python train.py --parallel_block=true --extras=["capped logits"] --init_std_qkv=0.0203 --init_std_down=0.0 --optimizer="muon_variant" --lr=0.0077 --steps=3079
MLP neurons of a small language model. Each row is named by its layer, matrix (down: output weights) and neuron, and shows model dimensions 0-191. Each number is 500 + 25 x the weight over its row's rms, rounded and kept within 0 to 999. Numbers have three digits each.
A block is one neuron, or neurons of one layer that tend to fire together. After each block is what it responds to, as a language model described it from the Wikipedia text at the highest values.

L5.down5:467455480447456514527480496474463551500467526522506476466521486544491465541496504514486535464481497542502465500494518499471502538518507481466522494515535484465502494496475512507483555478510480490508510471481490529467524476526563466521518519469535506478493535536534486507454520496537514481511486551521504494467501496502494474501507495506518479465500510535526515532505520478526498471511479533520465520528472510539514500510484498439530502484564527487509518480487497494536459515473511485498511534474470496497557471477516499487503483511459482522492517456497479488484530538526473477
L5.down577:518499496496542516495477499501532483490480505528477545492482506466414486501468460564503485478494523461515529510499493481467526505456502545501496499499521473511492483500488523527557455514522527495520518475489546534533527511449512524534517512501477497477538487507518505458541490511523489470452511509479541484533487497535507489461504500435494510497528480522500489527520502490480477527513545519504442490466493514526510524511505545475517534501522472511534459482480508487502522457467481468452511497518504430496510485501501483503477492535500477487526520492521505506476463526501490487
L5.down649:536493495504441528494478507510517497553474494479524526470484536489479528522511529507462534500500548496535445522534474486522505523496519458511488506477507515510506492501511547512468466492529439522481509544541482518478493481525510514497511476451513504521471510505489537491508530508463505440537512531491474525473504489498500474502483494497493481462486532472474489502519504491495517496495506518478459533543502542497529502491435523506518470494513492518501452510535491465431457529488549486521478504476468528513478496505473468480540515521520521531523491455521516526480472489491462499
L5.down683:520513545499478518508523530510506510505487471529490509503497468512478513480514505533503494490489510528535489533441506451552500544503523490504457518485530500490529496471518517517522526499489507516506501543536497513515451516469534494513540489501529482491501492518485480507498501487499454498445509477458507507464486466475555533494491478515472498492484535438485510507514506494544481485485496511501498480556475476467534522514514536520509456478533450472529488497499484506494494485493488546500474487532507435488482484583446474498504503528491507479501505564509484462496490459461518495
Responds to: Word-completing suffix pieces

L3.down670:440529495499539471533515528525502468539503459488456508516501509447500502508500498492485447487461531467517550500511503496487525514508487523483523473491495476548510545482485498532507485492489516523484549506518450519506507516541480449520473514554495518473490483493537545468534455503515474494504525516439504532519487507519522477491503472500476493473535528512544524474492488497471468483514512489495462461509471505502487505485494535461460517536534520468518555487508495491499531490516511514506455516508502529496495513504478519495518469503488534447516493492548476490472530449502497467
Responds to: Occupation noun endings

L5.down263:466515522473491536513539540495488470518549487483482541480456530504470535524489533526488515523473539521498549503516498479493462464520539462486463500529511520487509465503525499469506528516498451474544451486483511512463472499468535487536461551551469479499452509486523493480465485501484498472499492537513509492464513500511470498497492527473488546503527522525490474513454493494506535519510518473476513513525473490505511520454509530451519510531532488542491535457484492504507531506526487555499473494498476492483515478449513481498489523495466515507529446520487470495493514487515512495
L5.down320:491478448518521501485488524514469500501519466528507563462484510535497507519500506521486478466487472459486451441482473541531541534493555516510510514494489438513457459501509480510480505514511474499488541496499487498540530486514451490530493492485510444540513515520508492497485502503496491487526551507456485491519521580531469494500505502497529506501501518479523484518522503496499523517525502520517511537498466511515510467487461533465509526436506499477528490473468475509508491509471491499570490477509469481483498520504495490509496530523538521497523509483449494509484517484437500520
L5.down367:490497503516487520517522514479510516496497483490524537554503539515525503497496481501460524467522486486530475515492484492473552538515516531505480453483485537490507509532481516518493536463495514532465505474467508487476479523483482495457552532478493541483487511481489470530472511512461450503484502482458497542474524520480522503491475506466504505475520499460509455468526509527500502456474496485555540529524489544491479502531519450507549509454554463495474523490512552501521523508495537485514530500499503488462480465486483462531495507491470533480505449528478468497493497501502504555
L5.down511:470502481507518531501512467511487485525522507461504535483473545490467523475466498526525500482457510491515497481504519505503515529521477546497498483473447505479513499482483504518512480462535505509519481496503460464460505519482479495484521532535476531470508512512462482499511487507471511541527552490508479511520486527452534472511520526468568520500462512490521474472473459505494492513454511504454529479529522501507508454508468488519499481549503490456474485552456555495515477496500510513516479518507505477524538539494544486505520459534509529504494504465492445527549509477476501544
Responds to: Post-copula adverbs and modifiers

L3.down634:490548527541490508485504516520543456514499498497480461530524499523462444514468495511510499518465527503448520529485498502452488526480471476512528508474537459521460537479459532467475531529506524540495493470523511475515474487486518501538514493453482513482486491486475488483464533488510522482492506521515556433541522504490512492455450476483493488486510472499499479479527506485520470488532508528480512488501505476484519527485499480524489520543521547503524488521458485522480489525520490514476484481542538519544506535519520452553516492500501466461487513457488499481494511529492532508
Responds to: Early word-piece after capital

L2.down213:520505517484460482550479524535479525502504511492467497481497462503453471507482506437514480508486552474487515493454488504461516538493484513513495536526494494470453441479510502490504506480463519491510513481476509484450484507538481497506563506542546471522543542531493478492490528521479490498490466517487521478522551541486507521513495510492524489479529537515495486462506493522526526538544495501470482530466501533535478555518513482504494500482482467503481514475476488489471525549488520477494482499514471471522488539508478478538482519503485513507496532490452531501488472486548521454
L2.down241:443512493493536512484504464519491526526547485528468497543570527504487506505469472492519495492504503493451535460471472463529488462463526498453486471489520483487510498533486538510541496495494534482517498508487493467496481491491506546536490485481482491509519477499463544520478523487494469553505453479519481525544551505469514468476513464526512546548486522448503519480491524500481451529461484521485462529479506519524467549496485552500503494509483463501544501504513510511524481503489504519508501490457506483483481498504478510532510507492528498487483509476500494558533492510467519472
L2.down347:541500459454488515487445475519520470471525465511528499467529488549469514520546490499512496532498518528486517480518524513498466527495507488501512532493514456452502518482500530496547498450487447501488519506537500511498501498503471517532517500502484478546481494489506428514474482498505492515516516533485506476482540507489473501504514502512510512461501542487450507484490530537496513554523501493465444470546490473499495493495469470499537519476519538532494550465511497501475460527509497518512470472493513535498521539492477493499514471548539501489484494495448499517492457523452503535
L2.down658:491513500511499491493510507474475486529501499510500474488498471522498519483473480472494510489465468465494487450478510451516495477507500514541524517510418450482462493513504511515431502507474546474464531490469545520524487530516502481524522500458483503497529490520484518508512536516504488518493537519489474552562523504459537522477495510512487490488497508471492478489542475461508483484499447475497499516499498471572491480498472470526532512471519462470538489518461489532532481512555520486557525489518485483542504502497519494531477534500507527526513520492523508542523495489458503513
Responds to: Degree and focus modifiers

L3.down94:504523520522469521507494496516532478486452475437502530495533540464504493511516435494523434500501510521518502505457522492505467492442485501516474525485506543548525515533500473535501506486513477486512482511527547551495521534506502483521507493522509559513499540485524471524476508475489517531502512524503543468469506477530476519508515502501503517521463487491506509489518531489514468448446536488499503505467493485489516504480476509463507491531463477525547490472516488494483502475527469509486466540480516516455460473455529516462499483505477513513468498498558512485476482476538517509
Responds to: Mid-word subword fragments

L5.down430:482509496470512523501498497470475527475456521508489494536548494474535484488505485494520520498476494501561485526553505484487514523466468490514503470440505534471526538482491509541500492499533497529455470533512495482492544511523562510523502496473500507470500470500543466467503458496486482502489505504485515480491532522454502447532517518519466503514507529484489513536546507477438499457504559506525474486482536494513472490510500526497476516467524575458491516506473540502503459494523526544502483492489472514519496524493472526485490465499485537468494475470498512470502494468510515516
L5.down470:541496475474506518502508494507517474543503505500547524525508505504506482484519523514505508507525480514489469528520561467514484484439473515491506464511490533475517482555529463493506529462496490531506542517447510510503450488482515488488527489474495490524492471547488474498490502507530513532501463523455481503484508466480473475462495467554508519501513465502498502510566526502511475479536491502511523509496478461469489515540511483519563528497489492465517435492465470476496515495549488492489509515496510492446470497521507444524480527509486460468505498504520501497531471550548498497
L5.down538:508480504453510465531539522460541542536519462499522529482507483483492515508474486544494557513476499517457454493533536496520515553526532481479506525493495495511504522473458494526470490496493495507496519464503517500488509491537506512499512460503468472526500507498454489487483480508524471518495495519453480489521488519459532516521494517477474496455488444501461480509535493494503465484489495504512538550469500503482509462507473518520503511490503476540500468574465494510479518501518493466470447534512525496472530497464481537486532494512509510463516536534496449534504540508472525530
L5.down628:509522477511411519524473494492503500476517521514462554464497540477483533519497496503526531547498521478495492513535502491489506493478506527494503516547469539469492461513519520503539536438490499488500515459472474533504511501499502495532465472471486504485521403507517499514509489488518478521455504517504507461511505512485497525469490525471502512462539511465504513514498475513471481479543526522476521522501532520530522467464489476517494476492471496474521493527506518505508509512472509511519493514481454514531538468423513495508510508515516516513505507481475546513523490476435509528
Responds to: Infinitive "to" after ability

L2.down322:510493515507477496435494519525458485496481480529478493500542507503522464511541496538512478545501508496489498484433510527494510501515493512482533527499511501483497504535486481482511540556452510506518479503506480528483518532446525539453525471523496550520526491489467531490499503475452514463505519517476519466511478475509470508499555476505549528522503518503495474503482533493502501452535478478485486515486452496503479493503496437508492471530475536499494520519524528511504499500537503475470553519513521487500495492523503510476541458547503467494479519448490459511520522451467494476
L2.down372:472482539475545480528502496504473474507480505502483573491511484501504533516494482503498522495477464480519516505448513474500491499520523489493525488533528528511533517462459473454457523517483525529519462527500457519546517473476505499507503462428544536479468482512483510498475512516516515448523501543516503498512502523531509521501533488509513516525512507534490508485492517515472479509501513509489523490503531483490517471551520517429533466502507492468519483509491467515444449494467507471513486467506499516534526468507485536507535484530520460527511479521507463475466491537456491476
L2.down627:533512527549491515497474545482487479486479467488462495533456513491498504495525509489495455506482560487461541525509499570514505482537497477519466515510486493499516548514505483541504488495508493510550505516500541503512502485487513498492509518506503550460532476523505519533466520518546519498490459520435530509504455499503539508474516501510494532534486497487466482490442498498483496464507528527519560505515487520502481479517464500439493472488466503479487505538521485456493461476491541495538464484502523478500466486461508501465512481496484511522498461539539517501475469499484465498
L2.down721:514525520512465465516514512480512485424458512507509484482489476505474525490504533505550453505526501488542499472498449471473503479490512499497538533503497500439497504514475513503520538491504476530467503540461512510494512527477568553439500516493494538502461500512508527460498539521474454493509523547511472503515498506526469467528500473479556490506556511505537480503511573477464493475507514494512514474472490492480474503479501487472512523493510485501525490525522489480449469483523523522499528516513512481499504477506472485517558476511497490493505496507524495539475517484471463507
Responds to: Digit 7 in numbers

L5.down335:454503490545451484476483491501498475512538503516512502479489490513485521520522483517492486541498502507454503521549513491492501469535475532573465488492495476478531503486489540479484463508501510551559462457492503457494542485457483493518534510512480486487481501489491501476472505470525537505512462520449469512478523501514486493482494514492515534508514523497509521496471486466495528519499473504526549499498462468539490539468464508460498476530476548496538468458510529546518517495471505516537503524575517495477491529513511512484488479495522519519496470478465493487505519467501532460
L5.down464:499474529490516505549502433484487489545528476533507488513506481529471526482483521525468476569519481507502505467520470451525441530445499530527514462476472524516478509522521492475472533483507490513498510512459503491503439505490522531518506516491489504496538502491536490485449501444545500461531478483511520507520510504501510474497464474485518516488503468491527523526485534527516536497493454524516498518487520523536465502486497478507480487495436491492530518497513497468469527510520513495491453461491514473509495455521486510490485522527486478503460555510537512530544508513509490521
L5.down614:472479500495490514521542512518487530514510508512477465494483504502459480513522544497351491552502535475485495479506484506498486474492509500516528546486529489507468461494511510464486459500510536516508523515533493525521520517496487491468492505505491518517494503509500497459491516505473483429490491525516490487520485494485514533498512480477499452473479501490459575491538541542493505482464540534468525542499500494520507445499458496512510496513488501483503530468484493500544507487499535491495521488504467472528536498493505499510500518509510507495496459508525505498491462535539493511
L5.down654:503437511507484500488498441531498482485501482483541454509521505486513472514472530513474461500521491479505510502504499481487482458495499504531481497545459540465510500475523518514491484507462532513490447492493500469516485498448457507490481535492520510550498489504487524503513489481491489528496519500512475533538471497472562534521501490486484489471523494541496489499539485502501513488486578501458495491479516502519553528503489494542423491500502476505545513472490490516479490525482524482517503479483497523546501506526510485580488483498557497490513468487517519503532480511533531445
Responds to: Capitalized initial-letter fragments

L2.down165:446472540505455504500482470494493497505514477468519482490517466480474497477496462462515507522506510472499462471508501516479543546502517523520466475549535485455508486465472464504524528470516501476523523473486530511485465505504520495527527510483502482500531527521519512491461515482518508543466496513533541502511499495518462482461500498517477543529511539494499507533485522498489491492511488478511506481523468487492462483500513527451511558489538521474469510535508502474484486488502541531540483537486518500431507512528514476525474493519520502494542498477495442499474495477586503542
L2.down220:523524543497489496508472457553507454513502462466535555512507534489453504514532472488539480548540497499502467496483521491489520479515500562475477500496536487483514458496523493474536504467447543457545510503514480493481546465540471458482445486472507504499508493517485454494465505536527524469459481480477504510507500513479510503519490530520470533518519449489527537531501493526484504528537522550495518478510510491493564489493514485496497506500514512460516501503516493511501505497489523497527479502478531477512506500500483514519509515457538458493492486515457487464499461509475465492
L2.down300:533519492442513460508524505526490514501542475463508548533505539451438505452549465438517495500507457473482502502468509485504516456486525495519482487512509554508511491515531509523515490471508529512459473471512496490462519516508554485500512495534499523531508483493512505519475523503466461474489507479466481510455498506483503546468480478484501463484490507491486508482517489477506488500480468533457473522505493485556553527495510481522466506525564495519483536479490506515497538543502531460486472514553545512514483476506499516503473529490481506524498519504466506506500518521478514483
L2.down704:521528526530532527445502535491471468498527531467530540474492467502472495484465506508509469497508488480523526531462503515500447490520513525490478513526495505511461484493502506496505485504489540454507543518543495500512503484478483456509536504514585459523469516484485476488517477491506496526475518491471469487467480476491515521526477532531496521478477522536561491516525520500508490498473488518488498537515537475476535498473455533472536502534511502541492502481506495444519513502487465484503559444499499532493520446505479536522483467490474483487535505483494533479485500508489452507
Responds to: Split verb completions

L3.down353:525526507525546499464523500528493502484491547485521499488498483476458466479513513446484490528486491511522460421523514515475495546525513489500494502520552476497457468486513500491511520535467519476512530521518512480521483467504508478510481508491494518472476516470502553458478517519547512497504554474490536492550466471515508498468531499482548503479512464523513495422495511493544515507502485476479497547472486483531525529527514491461499524468481498514537472487490497511499451502487543528498520555492528470512479510474473476541470507488493499497475475473531501493511492526477480509
Responds to: Mid-word continuation fragments

L2.down247:516463512490510525494505500500484487540491482513554549525539489505470503508519460508496496516479518481512529483473520495491522492497480507462524514511492501492451477487510468495469527517503534466466552488527498532476547449555475492445531499507522489438484448513528533525474505486535501485517479475475505515535521479532472502502491464491487452523485484499495501478463462511503510550525512453489510485535476466528517524535480513511500512494573503498473501427520518524529460480536479533492529499480491480533484488521511506511511512477499468506506525462492490508478524485489520536
L2.down266:499494471496518508476469481559494494486497511470508527476458490478492510539498457483540491502448486490503496461476518520554475518488527440507455499542475480502506534522485493474522523518522495484527477520504511485508507475503478529461476506510497489450504503522474544502524481511491485540541497487491482485487547494504469516536507509478489536540488490458459519546484506480502556523468528521535464511556486485451490542481498484506527496524505498495500529452513523493518516499507524463506515460457484451519546508538490521500523472507496461482525531500485513545503504504452503524
L2.down350:512521525483472498473459541546524486461498500470509523476498521490461496498490522482477517504531510470496485511463529428484502500474526504520479486464516475495543461480500534462470496495502522504502536503501472504516511483533498524501495535500492499471499480478475474510544512533523501536535491523500520517476487538517478500491491469494439468537544453508506490531515485517507471507527534495515481544493478491519479484440498521473484506520556557493467505469552487470524502514499491501503478520484507483462510525495495559506510438497453496473512528478498551507528543485495538484
L2.down496:482503512451465509536491517514494484521519520501505532520507506525478491497477466521463521504475460482458514453505495464459485519505466485499480484472519480505498524497528479512481472511517533454494512473510509501499514520554504523451501509471481523469523495488513477491523519511492526504531489480484492488530522498469496512492467500515443493491528511524490504461538533533528469517561469461486467491522508506536504546468502520484469402482520481510487477532480513464481502537542484501483528520499527510483523506523530483515502493495574475497503483586497507487482526510530509502
Responds to: Media formats and results

L2.down126:483499519522488495494494473493535513502496474520523529517479553528501516510490508483459506497497515509467487474517516496496484515493476479522432473470477498483530500487466503524477489468504504507494459478468475521512499497523515493503483502536531556511510467525493528481488476482505486494509498531531542526493475524509458540510535522535472516518534536533488568496524486509478530538549498464471477524507500515508496475498488529448496512468519489447527498526462492523504504467473458547450517481477533470456432513484494568529487517495493463493482519491464525488511546502479491493
L2.down137:501498494484508459508528455494514526493465514489503510514520496507490521478509517458493478499479490511522489484538506493509525539467466484493437500534457482514493482487468546492504495462517504536483506518464525499505556537530508476496519440510548492508497514512495457491499496485524495558483493517543513514485489510500451489488564473499520537497492510522549520511497479504483498525494487472459461560485531487488472506517539445516515527467516507471519504519480541513490489521488472474488474519498501486483474512528492464540515534564493478492492498513450485469445526458525521512
L2.down375:466482523463500498572549532471528482515507490539504513508460485532498476485492496488470491559514448535507545451516504450489501518493452443462510503505515525544470503474519466473474540482503476506483484522485537495498505491443500528547522496479510498500506484501497493490488520477506495431488493511493519512539459443503513511459509525524500488485511473481499505507523498508502499471479491542489551483481499521512531472459510449510447477480509523514508523521510504499490531536501520495507506486574484500512483494518502546489490526504473504509495486497525511501529511505459539512
L2.down377:476524503504483489499536500488490510508485533491478564453495524483450488536479497512405491535491492482493506493511569451497512504502514511491505503502526492521453500511558484471477508481516506539497495485510489479509504499479510508473458531517533533497471496482502491485464508518463487399518489545498501522487509514501543497518477521472528477514507492488489557498542514521504481489487516525531537480482500492518525469463509498521461524491501520486533522506494461515516541503515500478499512494501479449478525496466531540541480490491471522465473478494503525504518545494463487506
Responds to: Split initial capital letters

L2.down254:487477482455500523514512497480502493539544447494531522462509494502501497497492454511476500530495524529511470514491483517505468503433488500513481491522498515456528559528489526537478542545486473509528485526499491518510449473514496514513488517453466548516494483483481507477516465492510441500512490538460486452485521508480511504500500540511504526472489481501463490513508472512505519470481534571466513491500531488469497534512460513524511501497479563494515484523482489493482513483523508541522537486499482583485470521468522497518502453462531525523497510486477518491505526488484518493
L2.down428:474466463491503523494495527500515515509511483495494503456524487568508482459468503452510521531484524503493481463505498560516474556512532523491468444512479475473508489506471460489501509517541496462470528476525494527457486515455495503468469512561479515519457513517508468522508479482517538485487467469545516481491497544504488482486541500489496508512519535499504478550509498460504455520491526506528488503522512518499484517497523514476489544498474491510561483478535538514459472495509531533535481478491493531488489512505505513499462506471527525506476503516461552493501462501516455499
L2.down544:515430508536487508509493514474455511452505489486503557477508530530460502518468544505471548516524500504482489529502482485429491521514514522506492480518511526465491535498490438498527474495504527513500473488491473490481505487546485518565531523476502503506456492438519528476508565526510487478492476523503534525517535510497479478468456506494485500490512500520536465478485485497501515500507511532527494489492543485529507517518549503513477509497535493452544485504485501503520541502497526494495459514481438473481481518509530521500464515473497472515474507463505485497537500471469487524
L2.down700:491497458482494469511492550516496513521474491514481467504539497482486455517496489510540490560529446466476449496505452441509482515460509508507484461502490514500516475502503481503512516540545451503530487472481463529470469536477509550522558508512508493475507500503542475521454492507504470566510509511497467504523496503510489465480537480493499516497483513538501500505512513459504501464508485509511492477506488486531509518499521488510488529552505530512528517501471469469512492438542461499456520514526494522524531482512504488507509454551510500513478507477507526519562491477517483497
Responds to: Early mid-word letter pieces

L3.down625:502511477514496495515464516490477489491486512476472500473502500500473544513507472488499553504527500484537479545513475505534535515524521522481462480505503504479547458531467475489486543495518489530491493515441447485524516494519486481473537482500504461531497505500474508483484487500504514528513464541555475513482483430502493458464515530505478491454525512493466478500491490488535524479502475480500518535505486499512454546509531498497509512473536529500496503514469572519469484467526491513500490536511509478532515504485490464550484507542520468520512513506495484518546492445459471557
Responds to: Only/also and name fragments

L2.down149:526501495478490496457521481505486517477505527532514508496548467496538470455489487520489502505496530418467500486502475471496521527533530543491546466557490500446487473468525542496511515486479485519517505470498488505499496501562539474489501441515551516502498505505499490527434529517477439508517505519458476523497468510470480499496509529474485500500506539511504503561501504506491541480531512491476504511496500498517454500464523500477524475491455509518489498493503466461492501500535523502527479508551465488504495501524520478496529544524520529519503542513490497492457476471490496472
L2.down729:478490535501477515479506482477515533563515506506495517538495503513477535529489518515514506537496535477498505465471499511528488471530458478518496510539483487531490493508522469486479489481501463470532492574475515492467510480496474478512525482525512422504490472475456469538526526450518518509516520513541506484482524507447521494482473477501506524501533513494456540492484456476526482510518495504491548514503449480529503482457495498482523483500518472521535513500522517497459491502521510447506499523496499503457514536482469540504504511500510509571513487480474491533451466478524487537
L2.down734:493448495497470499539474485511489500497508539525473461525511464472471530501490503557524489492500519434506520490499487488510506490514494503527509484504469508512434491505500450528517507470517479481518539485472486473511529484529477509485516487521489532525501515518478524494410507485491503511519506517506507469472509545509514533549508467531481507514491495485508494498522500485478511510538511479473519546462504491509497494519491512456517486534516511551501445521484483472460544457514522509525511496514521487499563499486499477498492508474526544488505484477477404539500488541531503495
L2.down751:527524512508519518490509517514517513507511509502488533516503483483487537454501487526513509480499493448460498476487472489483493512547517514484517503536492466485461489481555499510470509485472472481502541496479467488472525507526511456479552463485490479510496451514507501538455551524530488527493496537474512526487524514520486497551493527519486505498502499534516467521498498510530513479545473508469495484523444481521496459469477495459523465464486530492486488499460517477472505513487597515522484487536484434499521507533523480475473549518525524513527509503477477504484501457512528479
Responds to: Before bare verbs

L3.down248:499500507488509487543517526485477480506531511479467535487477537454485483499528528522452488526496481476510496553496527489522460487485540528484487462521506516495481503524515510503491527491548507488478544460505512483512489468508496470431499499499541529463487521506547531496445480519494512460483514541453478501504525474477533493523477519464499451504520485467550535509540486554477508517483483519487519529467515506502462447527514520461500484515473479494511504514500489463524525487475485537475506504521467504500488518477522540523446523514501546488496464527513498499506509516443489519
Responds to: Sentence and paragraph boundaries

L3.down213:522490508437483539491507503438503467496477511496499531493561455513507536480486530501461501472458505493456489474541504536493480525515529490517535499494488501509482510515520509523474460470506491512514538515477480509466469514490501475490521492489506509484540516490527455500510538514539514484473489514454494489471508487537502518483518538533502518470508534489512444466505505512541478508508524484487548503499471459528508462493468503464510488491495460457478522505473489502486531529504502474529507531538512498493495505494545489507501542552487555479510518524478522479440552517447498479
Responds to: Predictable continuation points